{"n_layer": 15, "d_model": 224, "n_head": 5, "n_kv_head": 5, "head_dim": 32, "d_mlp": 576, "vocab_size": 4096, "activation": "geglu", "norm": "rmsnorm", "norm_place": "pre", "norm_eps": 1e-05, "positions": "rope", "rope_base": 10000.0, "rope_fraction": 1.0, "qk_norm": false, "attn_scale": 0.177, "bias": "none", "tie_embeddings": true, "parallel_block": false, "init": "normal", "init_std_qkv": 0.0257, "init_std_o": 0.00556, "init_std_up": 0.0257, "init_std_down": 0.00293, "optimizer": "muon_variant", "lr": 0.0139, "lr_mult_o": 4.0, "beta1": 0.93, "lr_head": 0.0049, "grad_clip": 2.0, "warmup_steps": 200, "schedule": "wsd", "decay_fraction": 1.0, "decay_shape": "linear", "final_lr_fraction": 0.1, "batch_tokens": 65536, "seq_len": 128, "doc_mask": true, "train_tokens": 429900000, "steps": 6560, "dataset": "wikipedia_en"}
MLP neurons of a small language model. Each row is named by its layer, matrix (gate and up: input weights) and neuron, and shows model dimensions 32-223. Each number is 128 + 24 x the weight over its row's rms, rounded and kept within 0 to 255. Numbers have three digits each. A neuron's up and down rows have the sign that makes its largest values positive.
Before each neuron's rows, "fires on" lists the tokens most often at its 100 highest values on Wikipedia text that the model never trained on. A number after a token or word is its count.

fires on: "on " 72, "On " 19, "along " 6
L6.gate62:104129166116157152166078096156129114217160121144098117154086170095128126114156107143119122146163155130171111111101141103142126125150116132169138128133082079140088128151132123085114123156088103147120140150106133139101128157111124118125122110136142150113098122154146125165125137088136145124168123177106186106108131136143101132142113150131138085147080147116158085079108131115128137163129153123164112119117100128088158136104134129155164119092125138140129104156141124137118121119082123120112135138145143103110099122114113145148178147127127136140109147175146120108083207140132156102
L6.up62:077125125127141086152131127177157139143140156145118079152147161137149118113130130126138083096132160157143104095118139135134186107182155140135133150149114103175087109111101136116161172123118132157103090143127133161125114123129149164176143115156125138107151102131120110150166161140087104102138102120125161174081109100101134100134117169090139134135123122179154141109142137148108140132088146092111130134124142122138154105111122109118133106087151102149126093134160129117118127152144147129104077129060115102099131103121108157108128112075118136154108098132098115135131191121123160098

fires on: "Kar" 21, "Pal" 20, "end" 18, "compet" 11, "unn" 9, "GE" 6
L2.gate164:155147110121205101112126119063126095162117132092089162158108166125085151108146148117159155096136115119095099094134134114100139108121107153175138148114077124145106125152138151114127160120106177128123121160143130131125165079126135161118135144127105145165136118149151054095128121172138138151088145154110134115148144158147098128126106125118067129137109151100088147079162126150123147132153143110121097138109114109118110149160135152117119119116110132088129142115131097122131151150141135147120104150153133125136137156126178115121066127134162080128167084123129156140113114100100142157
L2.up164:131176167098125161149136127136115177152148116124139132107123122118132125170091108163131135142153148131139154143140114138102108110116112088129134126171191130134096123121121147147130141141145138125114108135104112140107100167122202124171168146129147123133167145137174080101120112105117115115119159153136197071155131140101083114120106110150129157153134153086132151144115122145129116104113115122134145127173084111106103138112132144134160111096123112130122156120082115136128114123160111172107112092161099141133153124128140135120132149117094116118139186157141110093153155140104102137

fires on: "pro" 14, "part " 12, "ro" 10, "s " 8, "Pro" 6
L11.gate469:129114107135135107122118156099151124081109133065128144105116114122146115132139096143127122082075152176148170133099125158133137163113127127147134179144098093129123150096107148088129107139089115095126161149111123150106109149163137109114159076114132157134155133131102111121156155113130089093122118144169153147109167073125137141127131093133146166119128123129116133106115117124125119130119125074124071131068090126124118138126138170150131142089112144077062147150162137116089165121128097120128184163091130114143148145156141131140109087138154140089170120121138139131099112115150124131
L11.up469:116147143129140124114079137165128111109106169103144133151107147139104133136126110136167132119147186095121151122114125127145136129127109125130121158166116133119113143125117141158152074132085107125133138160152098151124143114120125075137136179160115156119117164138121132129143097138133098128144112148161152133153176109078120135162154133130134148143143096177121122060087104088128120106092120116154102149122113131128119161160147115170142141111103170095117128184144151116115136097146128155141136132135130116164115151154141139168077090134132146081141119083113121090145129117147146113

fires on: "bor" 13, "', " 13, "por" 13, "vi" 9, "port" 8, "port " 7
L3.gate338:149091123180077117124115132115128107158151119117137165122147136108175143095129133149159172144105115100101144101145110136155111131123116147166113152080100085104122156119144156099128150138133134190119122109134147130160109134093112141112137110128156107122118086142125141102119131084084096160141133129134157096127127140084136084132079116196112135142116117142147113136163125151159134156171150083088146116136079085101126107117134149138127075135168137148087198099118097126147145117103118129151159125122144091130143160142122110129110142166143137106129107122189124088142102150137149128
L3.up338:141101072178112163132130096098154141111132142144113153162090146136151126181146126145115150117117128126095154128113111113123093144162169176108151121088097091070120125171162143145150111118158149131129115153146108104123156126104130148107115133074120128159134133146135161110148141113106111113144155116109129092134124134096142129129127129147119200142133126128124131131159138090134119126140150090121098114109170139089108143155131135114128115109079108168060155150131107195113100117112108097124207139125108136134131168135122158149067149130135144114165150135154107111115137143161136145

fires on: "1" 100
L3.gate134:085119110150143143124084132140133110130137134158103116116145142149140147130143169120127165120073132114166114122107124118106093125155132151109155064153096116107133136114088153159112104143146158131109161121160111156125158122152118132136100114116125094161114123112128096134111132100122142125175065117135169095153091111115112117142102123127138109134138129138152154120139176147090138093112147147099140156127176100093103157169117118168112150142138174122097170124106121129158169103158121137151152137157101119132100143149141155171089153113088118153092082178138111171123103145103133180
L3.up134:130099087154117138122143128124120105122111135119122138159103159125150140140175132082148110119085114126179110146175154118134112136139157138126091090156098158072142155131139154134132108138166148106086162110150090126130152109137128114121116124116142150124209142106144114094134097104125137109169073143180139136148109146156106168120105151125118178121100135142131145136095156124097166172136113118122145133151131123120144138131188120135110164154128159107121141108137127107112168120121126160096102107139114142105109095155127120148088104077104111095135104134115115128112121137121170182

fires on: "- " 65, "– " 8, "uses " 6, "order " 5, "*" 4
L4.gate195:102087098127124126092136160150142101122120168066151072084097162155131136131119120126162166101165101142132103111101133137152135165178153118122126111119115130135147132115138120165095135160169097126127107173129109095118124137148103149119128090131156171151168080156126081140112093117111130122142136121108133135156090105126170104127122141124100129134105114088168112047161131131125103129120152158108129135157135144118160143102151143126109135122111159110140129110143171157116132087132117120119139159114106113099131112163146123135115143079091149116124105128138081105114132100100114098
L4.up195:111101100093120097160117103128104169135150147128158147122164093122114126134161138132082128104120130125101186149140113176173092110116127108158095136192116177155070105137128113131190164129090125130123103183136122118141104104167108123131144134126123136148155112120084130138160153094144161123153145154136107140124153119121105139083178138130115120066087106129105139137149122190138106165129078131124096114128165140111155139115171108145124115110129132126094132100113135108129131159155132159138111128159128121134113125113090146146111101139123092177135139099141123162122141137119138117

fires on: "Mc" 22, "I " 11, "you " 8, "'" 7, "o " 7, "we " 6
L6.gate85:140155116115135136067105120164138143148102096149163096125139123159096142132153172156117138129104129104104122095110136181108170119147059112113105107131135128147109130086122111123060163149130121141125149112146186095089108133121119134132141096147139121138148099130124110124144108083096151117097115173091121154106113128137116158123159082169143146077101144126190153077137147136138128146149163104151109084092112137137123113117132131108113147121158155123091116120076155081142149169135099169152132132102148151144129153149154126149121110142132109160149145138152121102104122136097117131
L6.up85:172134161170145127123129121151149139160109108108179090109142145145094134120128104160121147186117124116133084068103126187108123087116088130107114070147106095165076149117132120155113139126106131163149149099105113099104109124154103140145122089130097186123120135112122198128160128127144171121117166161129130131121120102139109140121112137135130144119102134116157174126116159155094139121122148138133121145101071100134148121093117127105108114106146127124123120121141126118123132157081133118134135124102106131083132137117146132162078153146143099179100128133153172098129133131166152136

fires on: "G" 100
L8.gate422:116170132107120115115148183108130161120170111120116118106167107115175161116136102129081096099115127112150094131091138115093119101122125139153127141127128132093130145180096159090111105097140102150152120135119166122105147169111132141157142124154098123120158156123136136130141161118129142149095141138137126071121126127172100105136115161146157140122149108138143089074143090111111131125149106172138151144109134106134101142103122129133105142105138040132097153148150073109132147119152167092128112117129114150127181095110152131139134145161147091118130111131122144111151083159129130177
L8.up422:129150136120097153119134133119173130116130112097125162117094139124105151125140111111107158132106143101094156122140093092142091129114096115108134139161080127173158112133127193104132145114145118127180109159122121158061126111123134099126122118176114099171179129123110104111105143127091122155126180094129105102160140116114066140161117115135125147119121160141135116109099134086086119119134106134127100137113106090193173124110123146135145154103140118155122148131130129115143130137119140127161139081143145095165144164122112117122160106126108124103132103132137141091111159106146095150

fires on: "us" 18, "is" 16, "t" 8, "s" 8, "es" 7, "et" 6
L8.gate299:155102097119141120106095113102104109125118142138099151131109130169151123124083093132160116108157102142160141154151100160103104168089147164151095099133129109139158119131130126144131132129115109160126134123121153108120146097148143119117166134093114138111140087138126160112151134145082137111122171106206143140067123131106122109170135102124067126130156162123145125140126115143126130132077147135148090127102125159147166130130137180156115068142114098136115143127091117097149140136137100145128090149132091111139089158151139103144148158124097125089150156150129149130131109123156148170
L8.up299:098138094153106111116163084131134141096110071154134126104119108123114122117131085136131143099094132181136107141091122134158155100127135142152102098159114128129138131150149142154133112155125092099143138090156155125135087099132147074126151127126117109138123157117092121152096141128085166142132151132125141112171165128132117107139116112126130122125160136150114115157100126138090114113145136122130115103109122128124114107140163092132128101091084112118093131123162122107085159153118154115111102124132103105137074170125145138126131135126155109150142117165113143188123099158140113122

fires on: "\n\n" 66, "out" 21, "\n" 9, "Out" 4
L6.gate51:148132110175108128128129143130117159123106094112117128139131110142143089129150075105093151116118140134148109109159113146128149166126072145102159130150119105113116121078126118116169147137160114124131154114150118121162119112103181101133111145136096137132142118108135114179136112117125096124103101099097105101105119115146143146130118114141138141119145153146128168166100094144112144111119063102105135128117134130137224145096126137149124121162118129103123135159133127145177139112111135128178119108134135130106148130159181115125098095115104111144089185117104136126130171157169094170
L6.up51:143128093116148121129147136119144141104119165167090099122115176140131105085132125108093134096097131179116173119145091170108130111160125141122060093105115080162142167137110118123120137125121154128110162132171150114140093076135127086136138119140140114169115127101141162104125101121115103126144103145103092133098124176099117103122154128149145094176139129138117133129148097143082145122120115104136114107130141120136117146122089142176151096118090132115099137084115123121176125131135166133142130112114097098148124137139184122123151152100118107146149150131144132155126152149145148122

fires on: "Rep" 16, "September " 11, "ire" 10, "November " 9, "election" 7, "ic" 6
L3.gate58:174142142152124104166117112176132153105127122136113137128130139122125094117134101097100112132083143157156128186157143138130103139171166115165126096122095169103138155148132119142102146139096114153088119070061137124110135116133085088123130104131111136132140145101163109106106132105109128136129096142104144074156122124155113116122107157100079150179115121127128103090145156112113126110088088116110111130134147097131158078133113141121118152162099141098101152140153133121131190146159129160089098113189123115095126156130132106156103139123121133159173148147097130141189101108145104134
L3.up58:157142091121150121084109104169146141145118092140126136126110122156143110093145101106102125173157148159102123143140153107147148151154145151129134103132126109127160141142140184161135152142117155116133128123080149167090125133116131135096120109145136113130171166114107104087108100174091104122115106119116098151133157109128112152149100143105133140140094105114117123106120126126113134150122111131173134090167139120121093177077141160125141136133120144163123118149114123152105137154146136054183139145145124106161150152091119125160098144136111113133111155123131121093159145155158119127

fires on: "1" 19, "ound " 16, "ain " 10, "final " 9, "iddle " 7, "cross" 5
L3.gate221:110141142119177159120155116124093150126115153144122147156178102132110134131112143089139137094118127137136144137116107115146105107129107146170130101168139132129144132088081171091103192137083151136127118075137158137155113118102124108129118090147161123139082121135103118123137082137084147124174130139137135104166138138192110144129109111125141160096146139161103104128096143150147136109128125101121121109163132117144132112105114100129123162122129159120133160138178100093161137112165163148137125093125159166145120144135194148143138131099108097088120129143145142104132102126154185153
L3.up221:141137107150196137178124094120153113127121145143138095167119100123160122164131128088150113116081157122199134116156090130144114101135129128156075094150136146125086136107139193100119095145079126105079141119116126144145148146134087134145160133132077100124130122103128142116131111124151141117125126152118135099104109151134132113134165129155152097144125102117161117108128122115155128140154102143083119127095115127104116149138113104125130129108157130100138170177139132095147140111148108185136139161107093157142147106149147147176133113139115127102120118103089098131130139143135128083

fires on: "de " 19, "of " 17, "al" 13, "al " 9, "ant" 6, "or" 5
L6.gate123:137121125084149056158137138128125110079131136162100130138090103142125128176148150153118143176135093147127097104186123085127125124120100119150154156090129101136150107189122156155129161135111134116140181114130127114108084106127133133081119150162120133104063112141121115109122169120137115138160137161140093144152126127156129120139105170094115119122087104094142135126132151134124110127177109116112128137095104080103139098135110115147139150114130125159147125092112108123082114133136125122145118149162158125156139150109121114097126128144138126120149091100131096134098112097110105108
L6.up123:054169129064108123099129077143115139111089130167125131130119115148168123100126105067153132158127127130119051112164104160112114156136113178145123117108156153148105114141097139101152159117147107170147100139121106140136101094140115118100131163140078112160102132115155142133131139121135130107092129163080114077124122146115116124121171168136126143134064140078140126150110104091122139133124125138156108142111120112114133127151158081127110135112124134106138113113119122125096120090129103129137159125179126104147113136154110161122084150132162089111124110107155162153148123131150117126

fires on: "on " 58, "On " 42
L4.gate534:129124131135137148156125116144148125126143107118134067122151170113127119096120120125138084129159167146153122080120154129151139159156136106150187139160096088116098091133101139123118143138114110131145179129090117136075104156102161175120115147139115094074125143159142127117105159111106105140120106145122156157150128104088162109096147148122092127133123150103139128150132127120133124090096126095090093138126117136156142167135133164148145098126201116134094124127125151137104130124101128160195073128122135124111096138118134136130171134105102110145113120178098129169098152128148168106
L4.up534:107114115105162104146132154145158095138085143123113163169096142110146116094129127125116062109147149111133111080119145098115132120136115122161194153114129104128123074114101143151113156130097090156148131146147104155082104139118169131079113160121118101132144144144119122195102102174168082155100087134128177144151143135096111109130148122125087115153113131142116090117151147118140158118102155124095150150122137109114128175138127130097123155114157119100119142129153135140117096119146130127129089100156138118108125132105145159185119134115128133117118108156137103122109140125101153111

fires on: "por" 31, "af" 16, "educ" 11, "distribu" 7, "Belg" 6
L2.gate251:141127123112138114135139133113142165135127160129124115108150113116150160126106101113133138126125143084146194101090151114117118080116161093109109100116110160130124165140108125105105100135101155168107075121115143124103148162080135134160150125163150109112100098110112123095132124118163115106129148133064122117136132101163118082185116118122129123106125117155131115087131173144132131143091113120111147118130150132096077146132139191143101146100146163121070121120067095118123099091110112118085099105136144129171166133156101125136136165121158140099133145100137147141138139108120162143
L2.up251:135132119120147113112138152081145162160120138130129102119115138141169165128095103103138132120147146123150171093094150115142116123125175141084105127103103125128091151148153123130092097132102130146113106120097146137093123136078109115116206128150144128139102131130134108124117116133183125134106143133077116126147138077137109108187123106123164122068121093165132142110131182150122118094092122134123150126135144137104115194143103156139127146126119175112083131125101106107115095091098120147098098091124141113163166112126110145129133162145149141110145131132109158156114137084094139108

fires on: "en" 15, "ad" 14, "or" 11, "ens" 8, "ax" 7, "d" 5
L10.gate383:141142122111081158098146119132151119131143098115102159104131141173138107149157113126109119114127132137148126117118129158145120109150137133146105096117089144114101116112125114108133132135156105089140160124162157120108101086142165106165116142114132126106090149178147115134118180103115093150139119116176138123166157142157114180174153124094117076118143127127116148139131154109120149121137119120144056156099139132187153119141136176113149109172138142136139134122140140157139108119128141129102133150160144133141163118155138152113123077113140132083147131143076161145109104159102137109
L10.up383:091121145116121141150141107140156148117124073151127138146110133141117148140126108117173121093151102083110153175106130089131114141093106137121112062136131150126150100134097132120077125069126105113142155116065087095149121058138107129123140124118134138104134150177107137132087128096129118147117130131122141118144111138110103106140111105102077132179165132120133124129143136126091167157158129127119102118155152128120122105143174137107115089131139102151149105135126129109071140140085152085081131129122163141130138158122158139174131103131117151115130137098105099115139159132147136102

fires on: "pro" 57, "Pro" 28, "con" 6, "ul" 5
L4.gate242:119124127137101131117113139119139128133092142098148115098109088141115178115115118125158128123107113112133098126098141161097178115069102102134127177165167168144127157127165097112129118124118125103117147111112125156125104125144145117132165138124106117127121154107108088102154161082113147162146151140126123140069099134127123100105150136101173107156114119114118128099116126124157151114098121150088091134092087133185150140139100168189090127110157120099103135140144120105103087134143111135079128141115131135156172128124129161145104081159116080094167089132120105097142127160122166144
L4.up242:099137121134126128121093134086135161122092124114098143146098147100104145113097137064184112135087079104168126151084129111100141110103094165096099167138129120170148172116176138134168119169132138073112171133130129147109156134144135116110129084137134108118132159126103129101114136117120111133114140113156154130088115112147117150106146158129180123126123146132106090138113088145138144150112147120106140109115102143155152155121134148147132104127148138132107119130128142093126133123115143138133108139142135182156144144106147133170097087103130101134124093116168096104081164175131105151

fires on: "af" 61, "as " 32
L2.gate16:122114097134122113136113151128121161115126133152126094129181136121090126139139116162106115071132149118137192098081099127098123162160117114170119129091114094144152111112115129144120082117093164152128157122102092075130131151112131086145140097145137127119125159133083126088161086144159128126097139147152136084096164099103140140148077164125172156135130142138110121123157113123101174103162130116155111126113154126134129172095108111117120168131181164130109121125116101097153144128142124145100121081123115093149071162153126156137095123116141163142131083136138131107106138090106112164
L2.up16:136142128156099093075151143140123141112111150117187153155139097130082112171133124109132141126105141097124166128112139110063119144113097112138130072150114203116136131117109116133109092096143124125147136126122150116099118125106121123132099142136124128149121146116111124154141130088140105066125158127168137141132164105169128103122174149154141142110113105130091096138131176134138136103122129075138113116199105082098110120073115113121125147091157120121094087135122158094145096100102110189078100129147151076139133140122135144116151146107136147116131108120120123114149126123107137137

fires on: "G" 83, "RA" 8, "FI" 6
L2.gate211:084154128106105151130141115083164121118133113123154079110116103134161122081166134089118120090115091101161137111084145113105079111081100111180132110130140133131101136155127111142121147102142138128154153133146145122105137131114102122159127117129137126093087136155158120117134133106138154120205167108126155139122082123152151108155124144129139138133143138139096137109166148107096151152077139129138166148126117098159165109159188129098124131111161110116136109120172103129120127102169112096135150120106088110120121133089105115136151164163094125102090104109132122090125126132136117145
L2.up211:119104093133159161099109099151129139102140140153132128105110152106113158154152125101096132152116086137135130070126104116094132115147058131124125146118104159107144107167163127111178120120133139121194152111150095161099119140106146103109128093103114171159128135124128122142138157111126138134112178116142142126139135118141095111108070156171101125140151115185137112095129118150101121155163156114169172163136116084132132132129129111146107137147127113130107133072094138133133138163123127154104121126144126151124141133139106150122123133160130138141104128127148090163105120136115094084

fires on: "one " 19, "one" 13, "I " 13, "on" 12, "'" 8, "at" 6
L4.gate183:107114179125158143119128091170121141169116144119178113107113158142101158115093100116095124169126152148106105115140113139130152133117128108145104113169162114159145149120134144126154133131142107097115136122156133113145105124152107117118147122148115114135115099133154159170155114094113141133153138135162117102112132154112074126124099114142101101103131153132126143092131125105139136164106095127158110107113172152098128144093094130157116189078153139112141109152183129099132166183133130107094098104169146129176163117166126121141100111121115121078167102140116160106118123107130124101
L4.up183:143118113113089104157115135134139156097148083089199110167104140097091126163126142116101120158146130135093099144128111154114081122139119101109120118123152141126117117129168117118070134126158068093135120128098119140148106145124097118101113104123159125159148150099112187135167151114096118116068129106136115103140124140115148111137111130119106141122130142165141147135161163156144135149165153130105145115083108153079108121120114163189095149144165125121118131135134106139145163158155112191145131150091144144128122173103121123101101171113156101130099125115115133130178129110115111126

fires on: "fin" 39, "journ" 9, "med" 9, "Fin" 7, "ali" 4
L8.gate191:129138096145117087106138142132153145147105098154131141165139078139117178130130117124123119148141129093129132150112105151137089124090136145124093107112120139123095137102111122118113111163097137181144144124081096127161166131144139143125150154128159118134118165125135154130140140145132199164105152096138130125107143124127132107167075141133125097156128094092133116173099115136100140167156118158108162140116071137100149163148140146156157134125126105171122151100159103090120140170101135110098148117162124130124116158154155148147093119164127119180159147155134097123137106112102130131
L8.up191:131162103138099107102143110130165152141106174118115123110119105107113154133149155087138071140140157101154125161114134116154130143182158125087140165130094116139121110186123100141094092165132119110126124131132142136157099129149091155107180086091145145132122152132113158129136135090152191163124148128123130149146148174157104103147127131106172119126129108099113149170098149104125132124107163132142129130106156118087152171084148119161139132143145075132121116133146125111112174130115131141150082105164116128101101099148150094150139081112135130139109156095167128135125129129130120150

fires on: "Med" 26, "ir" 15, "med" 15, "journ" 13, "spir" 10, "go" 8
L3.gate345:068146149125105152119120081131113124137136157159133125098154131124107134140118133109124142104142113143129143089085143113125102136135107134118124123123145138127117161141085111153127206151123130144112130097153122155125104124110156190102158112073107100086140116111148113148125149113136146148150147091132092154122161126128091122161102103067173110119141135115167175114093132166130144132093143102158129092122132115105147122155169142136129147108146105130149129133156141137151118170122133090098145111144141102144086121136111130108194128167121148106135160144149139132130176134084113126
L3.up345:139147119143081112159129087132113116135143144085129074141111091104125196144112143141121122143162157087136129096164087129126123125152165134154114118137130108140108097185106149143163139098167149132132152132124153155116160112130131123106133105082142108143131105134120132115122118145167140125113149150133132128137128174134128145116118111114195103120142105095144144111146133124114165116124152119164100136102139124121099166129175123147156160136124106116142146116149125122161127115095077112148109113140151100130123086198146193152127126164135131123119137113058110162158129179126121146

fires on: "- " 71, "– " 16, "— " 11
L2.gate561:082084079109145097132113176162118164152112156108091101091118149104122108131133122121121201090140130167141171139110121155149143108123148125167146120140121134176115104105102138128085128150139114101146142135098144095168101110153107120150133124092105151102129102140112147144114138135085130134137131157121127074127129143091100150119118114138195131148094112115150095152143140179134113150160109175116091113144096124154174121098154166165096111141173134128123115144130132078120144124129141141097138113118122126103121107121143128135095132122108122106126145090152061106132120176099145163
L2.up561:131091128098138129119106147151133162104176120114112095139113149123116151141116136134064146128174168141159141163107133079099153158135136158110131145147085093169169157143123104181111135138095119128100136116089148111159119112170120140127098141096140142104143120168094117177130118139123114156179120101180125088105133138092124146143173134125161133131112114140124092131171140162091133128094138155112086127136119125126130164082134130169100117106156105125137127106131137112113131121116138133087107108114104120125112077115111110131073142133131097154104117159142115119132141154092148185

fires on: "t" 86, "d" 7
L12.gate96:138116124112179109123083135122168171161137111111109169134087123170156129113162126115109111123142126131115108140102132136149174113138090135124095109119134171115098123119120151131102142185157158086153142122115136133151113080116202097155111130117100179135138177157129144117103093148124115120127157166165104100090120104101114114168136104121117098140146130157112130107114131097137158113109129119090164125119119140148090087188118153174136120105143140107162104121133111124141142109089121128131127180143116126142113114124136150113128150121066142150121131157084148141115132147112127168
L12.up96:178125131110153120138143101167138139135111121121144146170103104100137149111153151126116132130113145156120116126087136201132130142133159098141115088150115113153132111182137143130113117121155142138127158098095133135113133098176115103121112090110117128176157143154103129139159135083102180156111139128168140133089131157106095070174158100131106132116140160135115117139114148043120158126095117129074091145104136143160076104117108111118121098115161138122120106122153137112097119136147160104103141143162088107142156070131143132124121131113108109141122115140135122153097146127173157147

fires on: "| " 20, "." 15, "Award " 13, "Awards" 7, "– " 5, "Awards " 4
L4.gate539:168132115118126115133116076142137125142095138129114120128099131144133134162159133093104079120148136154133147182118117162121088147103118128141111130129120165148150141150095126139096122137091124150110141152129151111065121111164123120117135117093146087112149115126083148138162113136134100075115118100141092139139121140123124122132120114105139153138087122107084107140139115134125157135081169128121093090122153162160180092158119135141158113143164125117136104155097147137143116125167154118117133096130113102151119110131166131155112170171113101140123157102129048127123131131121121144
L4.up539:134096082096134140171082125111130144160146099140113098093143161108141132135109124111125153140098129157133117142131110158150115161122114137129117128139099144126167154145092117124102146126137111120091138144105131101134090125170177147132120160123137127130129162154113147112157137130174120143118123137150120148133151145097139131143105108115159133088124090119064120106125156140141164079105149130104155061127122101133173087141092091147131087164154142142150075087150089106120133112141143111112146131123152125136101130120088133171112150149176103164159157110172144136166099084142125158

fires on: "Th" 21, "th" 18, "The" 11, "ast" 10, "ath" 8, "ys" 7
L3.gate254:158164111103139158153134100130115162143124136109135170103143135153102170144150152155159108119110092106140113096078132157132102121118115164162105133139176117104138101121166090112106148165074131152170135148118093147114093134122115139144133144132146067138124140125094146162107108158116114118123120153136118165125132113121164120143133164111158139097178120115106147138080142110076171139127117104122134111120104124206137113125137130126137151091074099153125155125119126116131133103119085126119094123103148153095156151140140119115128086140132151116143138133126139124135095076093129153
L3.up254:156146128108150169147121159171155169106115113138135128126111155141152116153131168137158162124123107169128156087130138143189096130161117107119123173120122134150128089120158091103115133108105140134119091096166108155115072140129097126138166130121126133164148159132113118146132128162120085104131092129156125122143106140117150131129143130142143125141197154111123100130130143153088124104143108090115098115118106079151114135122179143114138125132144114170097131106158117113089112105111050141105130175107136142106142096092147090131100116106115165113190129101162157136128117147082170134

fires on: ", " 68
L8.gate547:181134153098133131173111105097161138122129083129151107141100037131175109120140144136112127172161132115152111139123147113134128147156129163135161107116113140115162102119167134127151141135123148147092171141156139150096112152116151103115120141146173090108090121156105144102127120152150122100111156166138104108115119135154116123115144165081156115126108123161151128144147074121164139134135111110153116106110138137098108122111109101132134126145120162146148097091166148111109144148076138129116144107115173127169185136147107121115140156116133103091122113140135160173137136110121132117
L8.up547:161142153110144159122113098106142091139131146107142140061125104140193100130158109115111128135064141136158139145130139118108120162122101152161140139148120148111125120130142102146153114133104120134101131124158096124123077119119131149173123142148136094167106121136105088090153102166140137143107099145136124147148133152115123146167124114144138111141116152174131152161157154096118116121115133139123127084126100123083162127150145173161148103111137166077122081165123167113112103096127146152121153123124128099116133115133128114106102145138152126110108089123127084090097149148183138146

fires on: "om" 21, "ey" 13, "ag" 13, "ug" 9, "og" 8, "yl" 6
L6.gate64:121117112080129117088125069107133138137139086106099145126115125140112097114125110151128117115132155163137115110133120112123098139155100138157142121134136176131145173135087134109137129115149114155192109111124130125088135137148142130090140095137127081115138132140135145126123097106136114121095118136118121141165151155180157112120116155107128123165193144128114126149098137101107150188105109126146094111111101092142121112170094107125089131100132095093153116159118112128153148113126062138147096100086084173093122140123150151098111143132162137098139129080123162132124150145116173156
L6.up64:104084141113158118118108109113096151110126128103143111123142137155152136131143089113154132132110148148136137127131131153113103123108116151154140147131141119138122142140131132100119139126150098109141139095123135164126140149118136156145104175123130110134071139146204173162155149165184108108121154144111125108093129137120154078065084159125130137105125126143084098108107135117067112148070120134133131142125084118127141158104154072136072081128116124118121116103131182088159107153142140112149123109116091097134149145139126151138133109122119100077186129107116124180091112148141135100

fires on: "aw" 36, "From " 14, "bur" 13, "ys" 8, "at " 6, "Th" 6
L2.gate350:168106162094143109136073128132123164179136155105122141107156099115122104112138152138165132119104104145127128108073165170129125138129165150145135118132147135139106167150159139108104081115164104181149162098109103136129120141126145139147150074126120138175084133120145142139105102120142157114124124139099155099178153116095128113143148139157135128140131145150115111128069160124088169142105114114145145082168117121136156131179117123156136095103141122141108150114166121122131189142160108148113160148122118118099104146127132139158109145206122174117147128074144115126161115103129170150
L2.up350:165139125120149097172133142146131117175152165062058109167121122139114125153119136111162100142119132150136132138149147166138161151151163128116178154145077116130103139128131184126143121143122130123148146157133175096127081135129114118132144106131161123144143133121117123110107109137105150129117152112145163110128128099122084082158188064144117117102160141134124146121111116157113113106076133134114078143153135151135112141170146149185143145128154120138115145119099117125124162138130095150137093127137135118102175134114134119177125122158108164107138107131119172125105154094135122141

fires on: "am" 37, "ap" 11, "em" 9, "ed" 7, "ey" 5, "ug" 4
L8.gate319:129087125124124143143100133120128119155125060146124143140114151118119126152136116156095092130109140163127127106107115121158088128161169139153125110111096149095127129105122116081179159141116122124130164108132127122156145154130155131135110107123181115136111116171173116121156065096130131085154114135119143149164133139129154108125137118122110083120158133111132107138118122101102177162113129137132123132117149133107096132153138090194101147142105148116147114090131123117147086146160173101107105128105129102142107103129137140104147091147142124174150134150136139137055135110128169173
L8.up319:141096125118128114106115125155119151100113111134114127124094142126103141125163149132093132122152132101106169116105116182105160109096153149144135111126131106132147130128098148139112111114143141129104110131171133132090117050093119158090101155137090100139104100121164119152146125094116115125150121126104122094117138200146120107129144126153138098142109140112106121179100137103105133142091138158104107090108096118117134159103119147148138115144135139096171122172147193115118149101111118135170116125098113153090115134163115085123141156110140123118134118143090129095103132168140088124

fires on: "i" 38, "\n\n" 18, "or " 9, "it" 8, "it " 5, "\n" 4
L6.gate200:124153088103148138140118094100086131097143130137137101127154121128127116114156104128087106124169102092107094118118086120136113110130150101163119145124177156092141100137127108125125113128171118123120090091129124121122118111109143102104130121128093063095145099130162130159126107146131096135130116093112117111121143123145123101151115146142138128141145181160161130162104158140141151108091119117120172116124139109133175143139106116136129099132160124119140159155127123150106133150119133169127140076139102121146126145151198134143142108125108106194126174197137161104109183144149171159
L6.up200:147162090129117125175127113112107103073148147094132115181148116136170126102156144090170133107116111142081122141120136147158094158127145106124128120119136099129134105160162153112194108130129155113090120163135121118138159119124139125127127117122111112133189162166131155169108109111125117093145164091164172134125163099094106110135129142141120121124108141159114142121156135169129134098084206094141126125138161148118091121099119121174112118116132110169098098119093124135118123129113123105097134131133085080117128122131127163126191136141106130117139109105140113106139170118127166131

fires on: "G" 99
L2.gate499:167135179114138138115111160093178142184178134141139124101125166124097144112111126111104126136146100125100116113109122094104115102123124146147131173119165128160142143121129144099127090161161109126132152131138110138057141130129134146128097100154121116141111165127172113091124131127133148121147142121145158126130148110163123113116101112171171148160090104144160151133150171128093179126131204124116128122120106095149140127100160135114152167084141114128136138132152125111162134097139140094111191095123143152157147158106117110144119110134080170091111111123146112125117108148144130119
L2.up499:116168160130137138090123152124146110150158151181104109114136135125129148162105101058098103143145138081117140114116075133068134122119103103178122111083148125128136160156135135103110136120127129135177150102134157121083158153137155141127089095145094087126120189136169133139132156143160153156163127109140120146130116155108107097143127146132166121131136140123151102095148149125114135139122170171124133134107102125148124145111175133107152157102165117120141165128164128113133089132156123074127160111141107174118137163128126135096117129126081143100135135134152130110130095141155125133